Part of a small language model's weights.
Size: 12 layers, width 384, 6 heads of 64, MLP 1536 GELU, vocabulary 8192, 24.6M parameters.
Architecture: no biases in attention or MLP, tied embeddings.
Training: a variant of Muon for these matrices, 439M tokens, 3351 steps.
MLP neurons of a small language model. Each row is named by its layer, matrix (down: output weights) and neuron, and shows model dimensions 320-383. Each number is 50 + 12 x the weight over its row's rms, rounded and kept within 0 to 99.
A block is one neuron, or neurons of one layer that tend to fire together. After each block is what it responds to, as a language model described it from the Wikipedia text at the highest values.

L7.down137:62 62 34 58 43 50 50 47 63 51 63 35 48 44 35 58 66 61 41 75 53 47 42 47 75 48 44 63 51 37 51 38 56 63 30 38 44 45 46 60 46 51 59 63 50 39 46 72 55 47 52 52 83 72 58 41 68 44 50 68 41 44 50 36
L7.down208:60 49 58 27 52 51 55 58 58 37 40 60 56 43 35 59 69 70 50 51 73 66 47 64 19 57 43 50 57 50 59 65 61 40 57 43 37 53 45 45 60 76 44 26 44 53 46 51 52 63 40 35 60 52 54 56 14 40 28 51 38 48 66 47
L7.down338:55 62 65 60 34 44 33 52 47 58 38 58 54 42 51 51 47 68 61 41 26 35 44 39 42 47 60 33 53 21 67 50 40 46 50 48 64 52 40 48 44 55 52 45 66 80 58 58 31 36 44 66 50 54 49 40 42 25 55 22 42 48 64 53
L7.down508:58 64 65 41 49 37 41 48 68 48 26 37 50 50 50 66 47 44 65 63 47 61 40 44 43 63 57 62 53 76 30 46 39 38 55 50 74 49 37 56 62 55 57 65 72 57 71 36 62 55 28 38 49 32 69 50 33 37 45 47 56 53 36 62
L7.down852:39 57 53 41 41 27 61 63 69 59 66 38 61 45 69 57 40 52 83 67 45 70 48 51 58 54 48 46 78 52 46 41 38 73 53 51 48 41 59 56 61 56 47 31 72 42 36 29 45 23 63 44 36 55 37 49 54 70 55 49 41 49 52 54
L7.down928:63 60 44 54 61 44 51 41 61 48 59 58 39 49 48 52 59 53 69 53 70 59 71 55 31 44 52 55 63 34 56 58 32 51 32 46 60 85 48 46 54 61 51 40 51 68 54 39 23 48 65 41 44 47 31 45 62 34 42 71 29 55 56 41
L7.down1043:74 46 53 56 72 34 54 49 57 53 49 50 48 47 68 47 55 65 60 35 33 62 58 37 76 47 53 65 29 37 41 54 53 44 66 58 29 47 54 64 50 52 57 46 36 55 67 69 56 59 57 36 58 59 45 18 57 62 48 48 49 37 48 38
L7.down1225:61 59 26 30 32 29 44 58 27 48 51 50 42 57 52 47 63 12 36 30 46 43 60 40 33 25 52 55 48 32 46 66 46 40 67 59 59 71 45 59 52 31 61 52 59 45 49 56 40 61 76 30 47 52 46 49 42 59 83 65 42 42 61 42
Predicate before a ranking

L2.down44:56 31 54 50 44 70 29 61 65 49 51 54 22 71 53 53 51 35 46 48 35 66 46 45 65 70 57 41 56 60 45 31 36 67 40 51 51 47 34 56 32 58 31 57 11 58 49 18 45 35 36 50 26 46 38 53 51 51 57 57 44 65 60 72
L2.down123:50 44 36 45 39 34 45 36 66 47 50 61 44 53 58 52 47 48 50 45 39 64 59 36 27 75 55 45 48 60 48 52 62 56 59 51 68 39 57 60 40 40 39 47 67 42 45 64 55 54 62 60 30 64 51 47 55 52 30 54 57 41 66 49
L2.down214:55 58 39 29 42 67 63 60 43 46 41 71 50 36 69 53 38 39 36 40 48 70 40 41 62 42 58 37 31 38 59 51 40 30 58 66 35 48 45 63 12 58 34 37 57 61 25 47 45 50 49 46 45 52 55 54 43 53 53 65 37 54 37 52
L2.down223:43 43 54 40 23 60 48 57 70 32 43 57 54 38 59 73 71 58 72 31 30 45 38 50 44 43 51 62 44 38 51 48 54 32 31 47 59 57 59 60 40 40 54 36 23 26 45 73 31 46 45 53 64 72 45 42 47 57 61 58 58 56 45 45
L2.down686:61 72 48 50 50 61 21 43 59 67 55 55 53 33 55 45 74 46 56 53 30 45 52 41 32 53 42 44 43 49 53 53 51 59 35 45 77 77 38 42 79 37 39 59 49 25 53 80 58 49 68 70 40 57 39 61 41 60 48 51 53 56 47 49
L2.down1211:42 53 47 46 51 51 61 57 37 36 68 63 53 25 62 42 52 60 52 56 32 38 34 62 33 51 66 56 50 57 66 58 49 61 55 45 44 76 47 50 49 34 48 50 49 67 47 53 41 36 50 40 39 55 51 61 48 47 59 50 75 50 42 47
L2.down1300:67 52 49 28 43 69 44 37 54 52 23 45 40 62 58 65 55 41 68 52 22 50 43 49 60 52 63 68 49 60 61 50 56 56 46 61 73 43 46 63 50 18 49 52 62 47 51 28 35 32 53 35 43 62 45 60 36 75 76 62 80 52 49 69
L2.down1485:55 41 67 52 56 40 58 34 38 41 52 67 66 57 56 39 58 40 39 43 49 70 49 50 41 73 57 60 38 50 53 56 45 64 48 47 58 60 39 33 70 31 75 59 58 60 45 54 69 62 78 62 33 56 63 60 33 54 67 45 46 70 57 24
Passive past participles

L3.down820:55 27 39 25 60 45 42 59 46 35 68 44 57 46 42 66 63 43 43 49 54 50 24 40 44 62 67 69 73 79 55 58 57 53 72 54 40 65 46 31 52 44 60 59 53 34 64 27 66 69 57 39 45 57 34 50 40 51 57 50 42 59 42 46
Music chart word pieces

L3.down415:63 47 41 69 35 56 47 35 38 56 50 44 47 60 54 46 49 53 70 50 54 58 43 62 26 49 63 33 64 51 43 46 69 47 19 38 52 53 38 62 54 60 61 37 54 39 54 56 51 46 47 52 61 48 57 58 42 57 58 65 53 49 37 60
Mid-name word pieces

L2.down77:55 45 35 39 52 44 46 41 53 39 30 60 64 52 50 54 66 52 50 52 59 36 51 47 52 50 66 54 54 35 52 45 60 51 66 48 72 57 60 46 31 38 34 42 45 51 33 35 37 76 70 49 35 57 26 55 72 41 44 48 47 46 55 60
L2.down300:45 46 57 67 13 65 54 89 52 49 52 46 42 59 46 43 47 70 41 45 50 71 66 40 59 44 65 49 43 55 60 50 70 68 73 39 25 25 36 61 59 48 46 49 63 45 36 43 60 67 34 67 41 51 52 56 61 48 44 55 46 47 55 55
L2.down315:32 45 44 68 54 59 49 54 21 37 51 46 57 32 73 63 60 69 71 50 43 43 39 66 57 45 37 33 54 45 43 49 46 39 42 66 41 33 63 43 61 49 65 52 45 34 52 41 39 46 64 77 78 41 36 59 43 50 56 51 62 39 20 52
L2.down545:35 54 56 34 32 63 32 65 62 50 16 67 53 58 34 49 45 48 51 37 70 56 60 44 46 52 74 41 52 32 62 54 46 50 51 55 54 49 23 47 13 69 50 63 40 50 60 26 66 53 48 56 53 55 54 49 45 41 77 79 28 63 54 42
L2.down569:49 56 51 46 71 59 47 50 37 52 58 39 57 49 56 60 56 61 44 56 36 49 33 46 59 38 22 45 45 49 48 50 62 35 48 55 58 61 63 46 56 41 45 51 59 50 59 31 55 37 42 60 62 48 41 34 47 56 74 46 50 51 52 60
L2.down764:53 30 69 53 36 36 54 71 33 55 40 47 54 39 52 58 70 69 66 53 61 49 54 53 53 72 61 47 49 43 41 63 60 49 84 42 61 42 53 62 49 21 38 30 46 67 53 36 43 46 64 63 52 50 57 60 41 48 60 60 32 44 52 26
L2.down869:46 57 55 40 45 48 53 55 54 55 56 54 55 28 64 29 35 36 28 61 62 62 59 33 38 69 49 54 21 65 67 53 34 60 55 50 57 31 45 30 45 48 53 60 38 75 37 45 52 45 50 57 46 40 55 50 32 64 64 56 37 65 26 33
L2.down1080:67 45 51 47 42 46 57 44 60 54 40 43 66 69 41 35 48 62 35 37 54 47 31 47 37 43 52 69 56 49 53 51 53 39 50 31 66 21 57 72 57 34 35 60 54 26 48 67 33 45 26 51 35 53 59 40 61 40 59 62 55 69 49 51
Romance name word pieces

L7.down217:39 47 50 45 44 55 57 55 37 67 08 63 38 51 61 60 42 41 43 53 36 58 49 74 56 42 39 55 50 61 67 75 45 38 72 45 62 56 58 47 55 49 50 50 40 35 36 62 32 30 39 45 27 65 60 52 61 67 71 44 48 76 42 44
L7.down307:32 56 32 46 53 46 63 45 55 62 55 50 51 71 59 39 59 59 47 40 70 39 38 49 48 43 60 39 50 42 53 40 76 36 57 39 33 61 66 38 36 48 54 40 52 67 63 41 28 41 50 33 62 37 59 54 51 49 68 51 42 66 48 66
L7.down586:62 55 38 46 50 55 46 38 67 44 43 41 53 48 61 44 44 59 47 52 35 65 56 39 66 66 34 51 44 36 46 34 45 61 65 73 42 68 63 56 54 45 47 83 45 37 36 51 30 50 47 26 56 52 54 55 49 39 70 46 65 75 47 43
L7.down612:57 44 49 34 48 29 47 66 35 78 39 47 59 42 42 39 38 58 51 65 66 70 61 37 55 33 39 28 64 50 46 64 47 67 39 53 49 47 63 34 62 46 48 62 57 40 33 58 53 53 43 63 39 46 65 62 50 45 49 39 58 48 35 36
L7.down998:57 64 56 41 27 44 46 40 64 60 45 55 43 51 47 33 61 53 40 51 46 48 32 60 58 59 62 41 39 48 41 36 46 38 50 43 43 51 49 58 53 51 33 58 47 53 36 47 45 44 43 71 35 45 57 47 65 30 44 45 66 59 35 49
L7.down1252:43 55 39 53 46 43 88 51 43 49 59 66 47 48 47 44 63 58 35 39 55 62 65 43 30 47 56 45 43 46 49 67 64 71 44 58 64 43 57 64 46 60 72 49 54 48 56 69 39 53 65 65 48 43 59 44 61 49 54 52 55 42 59 44
L7.down1348:47 49 54 48 68 32 41 36 47 59 46 53 43 61 41 48 75 31 44 41 46 63 30 51 49 57 80 57 69 32 46 51 49 58 67 38 46 56 59 69 56 59 66 58 65 49 44 29 49 31 51 59 39 69 45 43 57 48 64 62 73 63 37 59
L7.down1463:50 33 53 50 58 53 68 58 23 51 54 28 47 60 49 57 35 67 42 30 26 37 36 33 64 33 52 64 47 56 48 60 61 44 48 52 38 55 40 54 59 40 52 59 63 51 57 60 57 52 59 26 41 53 66 40 32 52 61 60 38 66 49 51
Spanish name pieces